config.toml
n_layer = 10
d_model = 256
n_head = 4
n_kv_head = 4
head_dim = 64
d_mlp = 1024
vocab_size = 2990
activation = "geglu"
norm = "rmsnorm"
norm_place = "peri"
norm_eps = 1e-06
positions = "rope"
rope_base = 10000.0
rope_fraction = 1.0
qk_norm = false
attn_scale = 0.125
bias = "none"
tie_embeddings = true
parallel_block = true
extras = ["capped logits"]
init = "trunc"
init_std_qkv = 0.0429
init_std_o = 0.0096
init_std_up = 0.0429
init_std_down = 0.0048
optimizer = "muon_variant"
lr = 0.00769
lr_mult_o = 2.0
lr_mult_down = 3.0
beta1 = 0.93
lr_head = 0.0116
grad_clip = 1.0
warmup_steps = 200
schedule = "wsd"
decay_fraction = 0.768
decay_shape = "linear"
final_lr_fraction = 0.0
batch_tokens = [32768, 65536, 98304]
seq_len = 128
doc_mask = true
train_tokens = 369100000
steps = 6260
dataset = "wikipedia_en"
MLP neurons of a small language model. Each row is named by its layer, matrix (gate and up: input weights) and neuron, and shows model dimensions 16-207. Each number is 500 + 25 x the weight over its row's rms, rounded and kept within 0 to 999. Numbers have three digits each. A neuron's up and down rows have the sign that makes its largest values positive.
After each neuron's rows, "fires on" lists the tokens most often at its 100 highest values on Wikipedia text that the model never trained on; "fires after" lists the tokens most often just before its 100 highest values on Wikipedia text that the model never trained on.

L4.gate449:485531486521503524514520512451494504502494476463487503487503499478504510486531514507516537512556486493491526517484528560474539540534438494526516510512506477488463492530502519463477496509547477489488536491525509526496450508525495467471477492516533539487507494489507516517554520480457519461497500499489485529531504508480498514539513503538506555502480480513506498487487497492474525503498469494517527460492500516520518489486473497470523483488525464525493554510500469505510491515567469519526466503508538491518523519527467548504471511518500517485542516518477511514494559483517506469
L4.up449:508515473460497498440520531491503549540541455503518454532517514512481512482489510466516528537464494513512460521493531523477510510509494481493498546494518490478474536511512526479477482488490464546541505534477461467519450491477535505509501490494494488514473494474495503551525505511478487461488523511496465526503487492522497505530507513518457504530495474485528488517511511512493508490472499506464507537516538475515506494421498512507479587484485518477492531514477505497479502537504482529480508518554512492499467499505490508471534512496535515504495491503510501501517522503519494507
fires on: "–", "-", " In", ","
fires after: "0", "1", "2", "D", "4", "5"

L4.gate411:508522495546500502523474499476507507498493521480456496539495535478489549534534477493494484537476438526470472528534519495528516535532484473473490492524523523462529563478475506482519513503460498548458511500482493526504498531490535475502494497515520516498531498468538515481520499483509490500492475476501533503501465488497499426512518487529467513461489528515512511501485463513462511515484495495479517503490481495450525506472508493479547474481525506523467471450480481517512494483502528490471484544480487507529489497517474440510455515478546468501524498495497478478529539508529511524
L4.up411:491497493506473516504494524471490505482522520488500493523501472469549477503495478498454461539467504508468462436456520512472482498515501452508475487531506517490488510466494495501523564506529489540491550494516489482500494532449510504482479516515462494525489508494537448515500502503529529524495440488454518502491545497495510527526511511535486481470497532560513527481501515525492534506496489504482517505482482452541496481508505508504533536469492487443480501494458485509516475483529481471490464539514536465489474499517473497505499506539503495487494486515483480504481470519484510509
fires on: "3", " sub", "1", "5", " Sub", "4"
fires after: " ", "–", " the"

L2.gate911:488516469496463457531472504525472537529547498531501494485474510472501524502466503538453469477496489478500475533506478531497508511527513530502496506475548469505467525523533488476486484462532487466533488514514459487562470486488514481532522473457481513503506503465516507508471516504489507457514495498454533480508483466481452506509505541476514484471539520511487527504492505534451516531459519499553514493500487483516505496523470491499505466530519453527517516530490519468471445478534512482511523488467475535463508561483498529478490485510525456494491474566450496457497539529494489487
L2.up911:516490532492498502484508546535519535497527483504497537507479534523516532493475502501501469551510485462532460479469535509552490492537514513509443528503529499504526516474478510460514555472502486535501526482553526477509512480474561496496546501524484530486481508512499497458472506486492515516486512500502504478501467470480491477513484507533538485472514543504518522529525538495474537486496488513561499483464474522494554523477481520491545435511487508499490482545502505492463447502519490479448512459459461488433462491490524496457497474506482486471492487513486490518507489478476485485
fires on: " ", ":"
fires after: " |", "|", "3"

L4.gate28:513506475542518529479493485474453463514516513512476487477526497464529585489531488467483483532469504479478499506508497492513539512492485512503498518494491502527488565509506517533486494491497522525492530528475483507485496494484499495479533478486504527472475470467482530464519507534500520487488549496455510546508508448505501471489524492537518519506507500472491502542544515478476457448529498493512506506496487489527487527457470506572543488500484480489498533503482513537479483559485497507470469495518502505483487502484498476437502499501526497476473485504488524482517532483522486467
L4.up28:490484523524463495487493461510505544490477499545505490528465498495530506514476512498543513508539497489462500494459504451495535497480511552482504524476504501519516497518501493494534509424534507533454528461501499509468516500497492517488478475466492530478530532476546484487495488451497522474495465470481506526494477526505537473467449498484462493490524514563488482536524449489526532503497473491497570483510518485441553505475514482546512542495511509514505521467523485502456535501490460523466516532470519497487495516515512532547491525534515472495538458508506514479511501489476470497
fires on: "0", "al", "6", "5", "1", "4"
fires after: " (", "199", " Re", "+", " re", " "

L4.gate840:534521485515503507505502551469499483495489459521467500537506477487516497520466538505472510513467490475506478491481476510474465479483431485549543481483504498498471521498503551492509501476493534453514490496518454519508504487489550501506517484500516502487488503485522492512509491510540515489542541504494501515534461484524483546492509523507536485554551535510510508503545521489482516434483567479513525485514486526499488494528467482540451506540480465515443505555486511472540526531489491481490540494497498499473522462489533493511512513487488475489496462515485455537489507545520537513
L4.up840:502523521546532551481492534491509507502475527514509478502470535489502511521514493511509501504501472492499488472490524531533482504502560511497495478507434483477454530517477492511517479501481484493515478526492517497513466534489500543509482493535526519478485498488523508526472486534465512494478505527488484560511508487520475499525511515495502512475510468522485465494504502527498533497509524524462523492508465463513508470532457478508519509484551478493463485510529444486516476552485476482520518495470497496516483483532542486523479513487443502532468468523518537505482497517450532516
fires on: "201", "200", "6", "5", "1"
fires after: " ", "."

L4.gate880:529542463535506494463494535513494495524518481512482470455513514473530485493527541492509516452500492499487485530525481506492481490495487506451531500486484506470547471497529490469502472495461524527490507534545484507493514492492505519452468491486518480527525471454493500544531525523499508505510505500519500557473522498485489480517534471469463499477530556495512545567464497506513525427477501420520497530513540502463522493485490509540534479525499538496522505528522494516498484478485486514458529497519499534478490521489518490505503520519499497495480514571475523519512516484463524503
L4.up880:485520551521512514482501475496527444485496496526466487492498503498526483499511476514499462517467516494500500493502465477492506478521506495492465510504511505495506514503504500485481532489507492469555494473524505496501515525534530472511501461482536497446489482493524482543499549515483497517505549538527451488532464480508479462478470483483513461523471475511490526490514522472501486516495515470503573497492475496493589474500519487520502497484473498487494561468494523499472527560467492487504453506450525554490502510504491478506527485507502491516474459548471468513524522486481504483
fires on: " (", " to", "History"
fires after: " /", "}", "==", "1", "0", "2"

L2.gate297:496565558523519498543529497487540497486473552495486476500422459488491502499522533485510477516482548470539492491512506476522512500486523476492495505473474508529499481497492462481546482545512499516481518522549470509502502481546502516454469538512512498496504526507483486497499482537537471506469504500502462499525494484487525506512459503472489474521483524508486511495498496449501537513503507525527519508481532477502468486521538549518499471546447509539481527529484460457457504510479481464526486499481505526529527499525540490513490482501419504511521474518517507496543497515507552523
L2.up297:504544516513458500577517474476504536512470481512482461538497487484518464523504510469529476501507532517511501516486518480524528509515507485497474467488479484545475508496494455507525501503525484482466532499527490511501469500502481459464513520504502469481504491549508479499463505507558508515490487507493447494501471484499531533497412486494489492537503501501465538465455483477530500492496512511530540519491515495460459513508550548514463462523497514528483510494478487517498489483488500490508487508472526500488520519534543498494457488495467528508540494523538482493546536466533498506
fires on: "0", "1", "ief", "4", "2", "5"
fires after: "201", "200", "199", " Ch", " ch", "oc"

L4.gate895:464535512470485508475451498496481534512486521511517485469469484535463478520504530496516484478558487500525487456539483485497514536479514490458511514493521480466502508533518513511501454536476472561512451501505469463543520517496502520477481442521495496503502497482506487445513511481514497503509514532524489523476557489527484516494494481512502503525488500471450509511509520511498451549494522514544488534449510571487505512504502493474518506502503494488454498523497486496531488544474516505486503492546507514518538504526504481553469494476543457503462449506476486517494502500499465517
L4.up895:459517514467483527501458464526514509517504523491506475494485471606437503484501524484523503485539519498487472502555540509540527523447469520521478477491511487477519468457515504460521517508442477511512499532498502486499531498477538489464492463506484523521526507480517458489492466497516517484501511501491519472491505563517508503529536467468518534545460500480514527500483536512499528517525500464483485496467479509489476488523508479508466511491479486494500467508482497501527478487490471464536501545484473526471509477478512510501484516487477509485484522491504472511532494514512502463
fires on: "8", "1", "0", "4", "5"
fires after: "201", "197", "198", "202", "194", "196"

L4.gate169:454520525536472528475496512528531492484477485536461480478488489513484531466484433501477492546481513487459502511508490527492502546458462465543533487490434513457467482492517472517501510465492498514475513461499503506476491454503510493507487518511505534481486527512520529465470514482495481485476528527445476526468499539477537517514514515454505466503522492493471514492476540537524535475485492464485477501493465530505510487512514524579521479522508480574497502506496526514513510499476535521510507506503496503487541500474447489532479495509484494502512505527484481470517500503551529517
L4.up169:501544496546502477519518506538493506500428507495499475516521472499493541513536451522517478451484545502507542498462470507472526504529488516477510474461560537505476488511510478527469518536529521511520506470495467473527454508494487492485529521482477497494523498511491504494496528521501500537528498548492494515497516496529486450510499497532492498487545479483495524498526522502549458542499473504544502522481506512530509512503474471478483521483523466508478507481474509475502460457484506479484468479494498481548503448518441496528488515470475473499502480520509460454468491551493496480
fires on: "1", "2", "0", "6", "4", "3"
fires after: " ", " B"

L5.gate357:490557482544515495497527480533475491521505484511457484481520515486480485499511493514463540491497514506491524524494461480503480516475493478544471486487492517491497511476523472527510498507462480504528485544516479504559451560487456483506527482566516532466519479504478477481505479515478521457549495528506479512472517531551460475514507526517465481475515495480518496525524472503526503537501456494487530479544526526505529489497503460476519489465513501490502556481478510492508484515520536486525493500496541495502547519468506517455528478471536527470511509475528507502509534493503487456
L5.up357:468485500539550509485507473559498539476494480493505565510475485502510489499470489555488496527515504541474463519477516533547532521471522526516530515498516512513524503516457523530479493509500492475528491522552501437501483510493500513515541496507509487524532469502528520501518520532515532479525480454476512474509512510501516477466496479500505509509493489519453475474498487520484486496488482520511483507521504501516517514497509485497480478422486499463555439513460446499450515453508473496521503488511490498522548495511502494464504511460550523476461493467534509505468469535514499500
fires on: " |"
fires after: "0", "1", "2", "8", "3", "6"

L4.gate418:547467494500503532506539517459472486506514458516474499498502474478521499535462540522506481498488495501517523490542513492453481491513504504466520481467501534490550509489490530496491454472494512506495497470535501457543519486457515457475510495467482511543504538467517499507472477497512457446488527483470485502455466517496489529465535447501493489519456508485519527478544493516459498531477488510462535520514492454516548446535498438479500477503501526443536481513535487496454488500522511466468508502478508493517498532504512569496514480501475473535535461473536537512503485450495463499
L4.up418:468485469538539529519491498476485495497514499483493474517455481474544519523468533507464512511480463466477492560508536543487475489550548461522523497458469547485536520509493535525501488552512471504450465477507493544520504514471512471477447510477492450501500498479515503510520493475507474528471483500524521473504485508481464470532500543530477495493504478521472530429498508525500506487469502486497500498513511488502485466530517505456524462514549454463496512494505521525498471489485542561503475529498498518496501468521471525479532515546486462505498493533491476494481516508527559495
fires on: " |", ";", "–", "v"
fires after: "0", "1", " A"

L2.gate696:467506502534525471510536530512537510457486480547444491507490509496528491523494479542523509521533520497528502509471490519488507538460507486544469485524513491462499509504503539519484512492459508518497505549522458526462506559494524538534511506473471488519484474513538469473498519505512511521527509492457449548479503494502514510518504498514497508480509464490482472462517494495518551517477465477491471504542505503505479462521499496538521456546505512497494545491482485514484522514459519464537505507508479527525498480511491524449501507492569492473523505541501558515522480475517442471
L2.up696:493503539547482554523511502560529492512502463508509515510501457428521480468507492504446511527489466542507526481495490529458512516475531492517490519529504495502539470504517503494469458524466466505516551503516472509499475497496522524507522480537475504530523489498497499505512497513536527537473455498492501499480479510542502495487494497502508566500485500511514521519477500502518549519498513506487512499497521463522481474476527491480495456513490506512471497448461505476445488521475480502478569497504496488531503509476485507494487522419509486465520516538502497527505514494504438496
fires on: " |", " S", ":"
fires after: " ", "0", "2", " |", "8", " E"

L4.gate543:520507520523497520452464506466524506513503482511523466518531479489500515468446469507462473541481484482479518535458477495510501535505460480488505540455500486511481489527469483478547545513480489499510468511535458471497472544497484494501496464457523523492504496494568508504469481519510502506491530562497486500496515402503542508516492502477543553501497497491485471462539504511496544500487510480484515487468490489518472491468522515508443492499494510520473459505504502495520497498512495519513483531523506445535478494555482507450524444498482484497530493497559475512492517510503486464
L4.up543:482498505484495469482468547486544506517508485501475468498548530507469501514453478514498504462488517520510487530474474490514500546496551530541484519503515499539494508455521459450468516531465510478492493480489480504499513499485462473498485489469483488459520477510484500486529520507473469530534472456486508556502537498504518516476488479517496490524511510451511475500471502491475508550490483482522478512482510548484530537509490507504487513517490491518489498467481514490521520502484508507493514508498485495489499487518480534499543461447512474491489482461469485460539486523533465518
fires on: "1", "ia"
fires after: " ", "al"

L2.gate905:496499526540501519510489510458560502504501492495472464511506512480497546499520533523534503487552473498508516480539526487478507527482496489468485556506490475451523543447483480473516488538507501523494516509519501460518542462524503491491508509527516521510437501468542480508517464504519513503509531516524482500513519513488518530469543502541508503542479501480530486499523518472507487473541494470493510516511493488500553470500499472453463473548559481477491473517496501480535478514494522521525500472508515464467575507471486502521495522504510522509478507503473542508500534497467530518
L2.up905:499493521545531503472526530431523480511527494487489456527511487475506522524494491521513533466495487510489535522538504481494511504494527467469495528517513472496532488528505483463515471540444483521463524499529478466527514489506469447502534523524469497499492499481519536532529497488519504514520516505498462513542492511518514531475543502487488507516510484525510543490506505463493483496500498471489561496469502540481517496532522487449464496504493464455473496535497491479513506545568461491549497485497477472503522488464490516495519498478484524535543465487452543512492524503515497520
fires on: "–", " |", "or", " sol"
fires after: "0", "2", "3", "1", "4"

L5.gate865:499515491553514485542484480445467521518514521489520481508478505512482505519500473493496483525548516514530495508521528446576456499532501488513515502533495520481520476520495469503521492487493507532535468520543503499455498493502521472481512518490511517497505539495498446488525439500531536516497527493524488536511480481457466485471482489437499495519472515513510466565522535518515513557562529507499506473489494509482448483525515532588502498499454495493503522490508451449528523501494498475507477466495492489549495483486492494501483470487494502525516503506504496491508494513479500549
L5.up865:473492515484483523483512498533496484498520446492492479490516479520472530530472475470505478454477497441530520514447508542497495512517539512483527479519509529515543465500470511508461531479510502501467464496486437509482513481511484496495507463513514514475492563471517522515527519509544514516488487484519513489507489500494542527535452494554520499477524469483539500522478484476543537505488459504504463525499487505517486470495533506514498497479473459519524508509520482450460492497540506485487528493476507462488474474517449515509511504490514528509486514527526466517455499502502490525
fires on: " ", " —;"
fires after: " |", ":", " —;"

L4.gate901:512483518493496516496516521495500507508494510510484471538553504503498534501536537486481516458512496486491480415470508542512529545549487484468517507489502474506496512489480490514506478498465535489495483474446482476508506598478513471525503475474517493493493485515487480489528477501467534494495505525474506476458486522541483510506508480487488458505545540491464482521492513513550490462469538457487497504544514470493474488499512515490476503514475476494501486456533494532544511539522527498513543420475517450528473527514494533512484512500464547522501516453525505499479517507486476505
L4.up901:480510483556533461515488458497438504503510473530498537514502498480490506505538489473472522497477506525466501475475534552465551513507497508496542484531492548464533499482478525523542545497505550485508500492509533468510518502538515425510510508469465482519495529496494521493507521482479470515505506508480486493526513526521505520471529499480498512549491510483478533507473475528468513517526510500492515516530503497531511527459474482488534522533519464488468516481530529512480507479514514505485525525517490452513484497516472447493494491545471517493553522503436498505497518506478486494
fires on: "."
fires after: "1", "0", "2", "3", "5", "7"

L2.gate563:526521471498478534489552447510514509483491515500518503482482465491569473500500485497480476503510506496485478511506476495514497498482493534494566479492481451532528539493493522500460497540513491524490497520493520454487482506500550514507513486493517487500502469525479482486506444511485506482503495471437517521512501509493475503429477536486475524540446516487504496539481545492520496519481518548480486535499512507468529450558491520519446504494500472530450518525510488511489466490519549487525541514488532491503477471502475464481524460513515485526477496499534508475453521493468473496
L2.up563:494511454485492495478455527541515516497486447544471509510506539488530522475529469501520478508514532540462467517514495517462482514475485495460513541488486472502506497481491527522524481495482543518537517502480524496516531471488501530507499514527507513486528509491455519475469489476530530475460500512512481522501472471456516542477472484492498493514502533490481495553505492441495558522490482509461476488504476520480482489440485445496526465450465479485496512508543501492493459506535451503503519521506512490465534472492460516495515542468535468498540472461512502516503506506509442469
fires on: "e", "m", "or", "al", "all", " Women"
fires after: " W", "k", "W", " St", " w", "st"

L5.gate848:475499519534544551533511516504473558480531487517519479514483519522487488486477534524468496488502482508514464472490502489516518528496501552492494544489520499517497521463525465508496509535483491478562494493511503501578499529522492510493484504483509458484474503513512507469491462511500505465492505533490453504503520447527536496460489513486532494500491524519514480475546459494513499537557493476516543483471483510479459518488524485499505489480500507482485487504473490457481506547486474492503516462554512480519532484474501511556493496518517463480523489467484538520496542554503481530
L5.up848:483516489471472552515491519458516540493480508482518554521500525490512470507508498540487539504495472449519494507473528432525467522545510481506473466499497522481491517474451504484484462500522518515530538491490442502496525504447494471460510503504461453512474495486457521541485489505500473446466508510514484494483466420525480526514511507539517506544511528549501520518506491534504506454544487489522505509485459485478491446474494473458497462542483486490511476499524507534501484506480498521516460502497495537527500484523514529473527511499516499458484487531543529519478508497501485523
fires on: ".", "1", "2", "====", "6", "3"
fires after: "196", "199", "197", ".\n\n", "200", "201"

L4.gate207:449558535461466536487525515486492507466506475510563487473501507480454475455491497485490511522505504514536507503533533494537512478445475483489520494474520509510509540487493489473551486473493551461506488536493517518509468480486492518501509516515541504518520504487461532490518524505453499510475538479559514495513502477513500517520518507513546509461536498512506474479477505493503462487480491506498503456534489559485500515478504524503509448527525477477546497486515524539498480499489494495562508483529465518521498486529514550524536492481534478482445472494505543498485524545499503444
L4.up207:536549521525426530495473528492475482527489563478478520522470541523507525483501483513500531548510530496524494475532493497470449531500524480475506486513523516490517507515527462506494457478525498510483513510506459487521462503520476463493510504504509504504521453496475509529509527524507475461534490515521517519489507453519474496515505503514517520544504495503515460511556481464480474495505505480511488472453520516489495508473492514465508491457516536501483454460491530514496508558487545499505531523554512494471531479489495508499462516491549458472484511532514546513469498507464518550
fires on: "|", "@"
fires after: " |\n", "\n", "===\n\n", "==\n\n", ".\n\n", "\n\n"

L5.gate552:449467534484483454468532460524454489547501527456471527511488472497529513469485530443518467529514488518496513501507514498493511551460477465500503487500480473481514530491513480455519488503488485504521473469500481435494483531456530497469484479458520442446477475530435491500565533533458504515465448479502499515498506491493516501539497491523495492503514500503498531477498505489497496488484489496505540523504485547532496493446520488449470507492460490485522511505480488478506539476494459482513490479461515518521501489496493499471507509508495500493536506550499459510545521500487486512
L5.up552:503501540511514516493543550506486545464518505509472479499533498502536492514485496492484535504506480459499495487507485488495455512505449497501517499487523502544474467481565513476503528479516495447512501475522532565497494522502487512488460486509492480490545477516500478532535521509469490493484506470499498436491499461535531463483454464497541488489521459493506467492467484548438512505493534513524508513479491496458477510545516526480507526479529513526489529524485480524487520498517495476492477517456506468506499505464498509525486478510502477484480506466471482531504546489498492472
fires on: " |", " ", ",", "ot", "b", "c"
fires after: " |", "otes", "re", "als", "om", "in"

L5.gate322:481485451552507454525498509492512502504526504501474505497523472499518504442467528544496491480509437489518517443502483568503482501497501501479475467518529478473460446518535545487494473497494507507511509511492483485501460545466493487505504479505505481470509486434487517518485496489471471478479518488466480516525557491524511476467498524517491463531503458514482553517513468545497499471463508525533519510536508541470516477496474510494523513488499505499518451524528483502456497513497514512512511483454497464476526518481473544512540514561502485498519495562497526509502512506493522475
L5.up322:519528536479520499475529488491463470508499471487531509495478461529510469504488571492505508458459457502506508533486542516508495490533524469475481552491501482508494505500505497502507517505462501542505526463476436492536481509482513496494469475493497498477513489522457499487501505462530507499488555544476530497453509501467489478485553483505520471469476526496501470456523477507522503477487522481472515482513517474527478532477527506501471457497463490482458468487469493487511496512506538526456507488497526536468513555450490449492472498481420536513532515549528516497490507454520538469
fires on: "–", ".", " ", "-", " Years"
fires after: "1", "0", "|", "2", " co", "-"

L2.gate336:497526510510480530511520476543474486476522488450525456507516530546494520449508531487535517480479484486513529490480508426515517504479545482509431526509513513508481572485521497476479510465469498530486470467508529479493481513512557504503487500518491453491515494484494488507504495456530483489496445526476515544483495491456521464496486482486548493485513497488468518484482474534491467518545508508510496482487516491450528521463518485482509541452532523439489512538493480546501517523449540487521489483523467499514501475507538486521484548478483490494470476548487504486507501516502515511
L2.up336:518503506494522501490515452514518520470533501446537424494508516491489505490513531429531537471497514429485498498493496479496515539463483438487491510511508510479486508470502477489545516480482493515478485471505524522492503507508535531508480455502526502527461496479532507484511472515537507516468467530490514524513493529466529475553540483528538485527491491551505539508514456559506496490505517524503476473464521555471522524481501527488506559430523495475507497480486484504496510492475489449512461526489490552498514469493523493515473524480445469476492477527501482492485504500495455482
fires on: "8", "4", "7", "5", "1"
fires after: "200", "201", "202", "197"

L4.gate912:472481482486478486510500490501511499502520474459499486467476492497503502544513513534488512491492513575485445473460462480448514470500481525504463521517478505523500502485524516503536474488493508498501492507478499485536497518503492541497520456506485471561516492489491517460527486477478521498540534496555529500585511433555509495491533496500461495479480519501488506484498488536499472518492516487465547516455501530452496482537463510477553491498473488501474530523524506506493503488474483513428508488526511499485509523482499553449497495514493496504504478505490460517528544527529493497
L4.up912:513516526498494488527484507532497533551518515466466506440487534520465515500501497537511506535553492490493431478498474485517527490532532510469483477494490536562489485501486462497487482455491505469506489501544469528514489484522472510508535494516511453487504462509524449479495435495476486458508484556523518510535486507484493537481509487486478463519507493512464506518496481549531515487472472486495459487483475487483468514515513513513512512501523526501485488514497455514521483524476455509485508501456480518491485504471511494462542482511490509549447495504500516489496503496478516494
fires on: "In", " In", "nder", " During", "uring", "ver"
fires after: ".", ".\n\n", " U", " O", "D"

L5.gate902:508465516517474545477517544519488496479472499503476520506488487518524484488438493528509453544558482501453484488479508531515468496481523504533520482445577491496486468514510522508500510504522490489499487517475458507494521509488512488494471504480503507505503490508490520491478462480488523557526484531480490545524498500493474535463487507481509516462514486520510537488486456496530481511549468462523504514487486503501493484496520447559506497513476522509525548525511484498492500456463506482458534481519488528521503531517528508494532430530460485489535513493492495480475521474515487520
L5.up902:542502490489527521545529517487486541525548471501478481476479508488520490486508479494472480488511506475479463504440523519533460500491535465517499479462492475494505492492460560495519505491541505543482502514521535498546524495508474521484478518508527495490439513489514543467478527478482524516488482523554474481543444519483473539478450510496477520530519496510502478545493558497491520481526481495532486487466505534495533500502456494505513464453534544519511480527515485439517486500506517528488505506547459477493488485539487524475502511498524502524493503459500498499487504498508492513
fires on: " ", " P", "al", " Sc", " R", "ac"
fires after: " |", "|", " Team"

L4.gate268:495530507502461522513533493462519495517463530509487511521498499480521539510516507508527489526423535443543518535517478502487526499474480476485499515519504505464506516539550485492516526526506491520519470517456549539539449507524496506514526491492515494470528420478505493483501495488527497477462504510463475557497560512526487525492521485521521489479499506512504487497498492524484475473529467519488495495511489476525519500504487512481506538521466486444501489487460520506473512498484505472487502491511513525507495456487523501468491511525472425491508519489487521499487537464540528486
L4.up268:491532531509494517479514499523517447505499480473486509503510499502476523501487516488506514492469479541486465517513486497460535471493505481507493465469449476504532500496528483474547476470516506523521485578479494532498505493492506515492497508530477539534541479476425483548543481483522548489496481520468494480483483495517494522513485462544469522549483525445510548498475512525496503506524493520478493484468545501491501479468490506555462496521531499506459530468470501499502499506504521466495503484490502510485433515498525495495515500525483525498495465546505480495480560512495487496
fires on: ";", " |", "oc", " January", "e", "a"
fires after: " f", "2", "1", " F", "3", "0"

L5.gate80:510437542495520506452490506539496505546500441496505538530514544538514427519478472527488498508535500508521514499492485504518465515474499460498490486493463482507502462509503520517534525506525487535539510492490498473481501476527465479488457450534471515479496500523516485468525521451505480481462496513482487510514492493497495545477512539531519523514457439461498530478550522504454488531507503475486491481514517460519492486490490525491516478473503529490453558525468479485447517579495512518502508495539485521536514488481497517509501516540500487520525521472497453531512502493499563485
L5.up80:515454507520524501479470572499516575536453481523494513519504492496527506501522512487499513521520510514500506502496521473490511523508537472495479485476481514506494509542519483522542511496510539526493501485502472536479498465517495511497491524540506535496508467487556471429488475468497495479496523501529489520463485516485501526523523480502496546532528551501528517513528479427479515513540499491486524518479549510495455477472538506571497489518508444496481467495484486493491520496518479520506544460527527532512469452516489496455482499497476499476449529491497536490475510482519532480
fires on: "r", "ir", "re", "res", "os", "oun"
fires after: " P", " K", " T", " J", " t"

L4.gate518:501526470487500500453453516499520519511519471510518496505484480448489515520509502538516526464526453474473557517479490490548502503521500483524484545487509508451499521507509518451539529494524482531495493520491461487501498478535476498498516509507517520465460466471515522480507486491535596476494512516466536518493474490468527479487475500520504471532518483499468486506525496516478517504486496492475490485526503541484521507513485516499489501510488465493496441438475501503496542508452521484442517501479535518484491522530510502500531460498473479465485497493450537468482476496504526524
L4.up518:494499502513451549487513505491531504493535461491515488495508514501526516493463477498483466494528460474438482485504496491527483491511505536503465492525534537512519477548485524568511507515470512518509516501508509500527505527521469500474530504487499539485458498502498518502467501494528468483529507532503528513502491531511512518537515487540530505472512481488501496473483462545472507494511440497523482501526516451473516459527473506497475444516526491551516496503513487514505495506492538496502504526490457476458515472492490498547519530467508517484511488484501499519502466542480509511
fires on: "1", "5", "er"
fires after: " ", " F", " ent", "cc", "ase"

L5.gate733:573504514486478494492509513501467556514483463490476513526501540476489524546481470496494488510542467521488496473492479515480511478482507522536500491499515478474473504560464495507480481462517474520490483490519485491489502484478502455536493551504490470515475518487506510491482446498495514507464488462499475505530536515453531467524488499489532517505503479468474500513493501441529473565492482522528516474516512467486470461529510503483501562482484501496499474548484519459530480487501488479518571487528487512515492489501491498517527444504481483521483497499503478483508488504498434473
L5.up733:500471510506462476484511492472499485495549492497476516500518511483498489490519492493489482472506497457468479495469486495539457509483501495525473481464488498521523477483464495499487495508505504485484541487540496486507500451487518457527467528486470539495493505497507514516497532534460500485496518478482474538516526561556554437511507489546548458533508481488516542508491515485512477503550525500478488540495510499486482476512479463498509481509448503504491474507511474513486510500488490459516490512473478476524538481523512503519489528534497485496489464511471417501474507502538448461
fires on: " "
fires after: " |", ".", " of", " age", " were"

L5.gate872:471460503493517450487520482512517517476486450449512535458493474474480499512502514469498496515507501489502492482511526506513453496479494486510464481510467527502447522483488477518459524530447526516559514507524483556509477488519455516464557523473529467494492512526493494473486517522478476514496502496494508500514472500499557498456487503488486513496485523497495483486529495508524446508483468525535489508458503463457491545464486530504457536444511494561555522527490507504505490504504492575528524466518520480523514487536454486506509475486545516469494523505510495465504471504521497520
L5.up872:453490513528498536515492522485496501494488530522495553497482450464491510470518511463511477492473499474524500569470545512469451519524535530527506489519473462485517507517466436506475503474481492515477517496468499507464454511474483427495511525473526472501514526516533492489501527510537503467524511515575491535439522475486512468486465473502499494492517491509509497527549472476473508513511532482535470499519452492512517488472519500496487484465506542520496508482490516466462495495465487500531506497500541500478461519513480506475510491521546534489516514469432475502562519514495512507
fires on: "==", "le"
fires after: ".\n\n", "\n\n", " |\n\n", ")\n\n"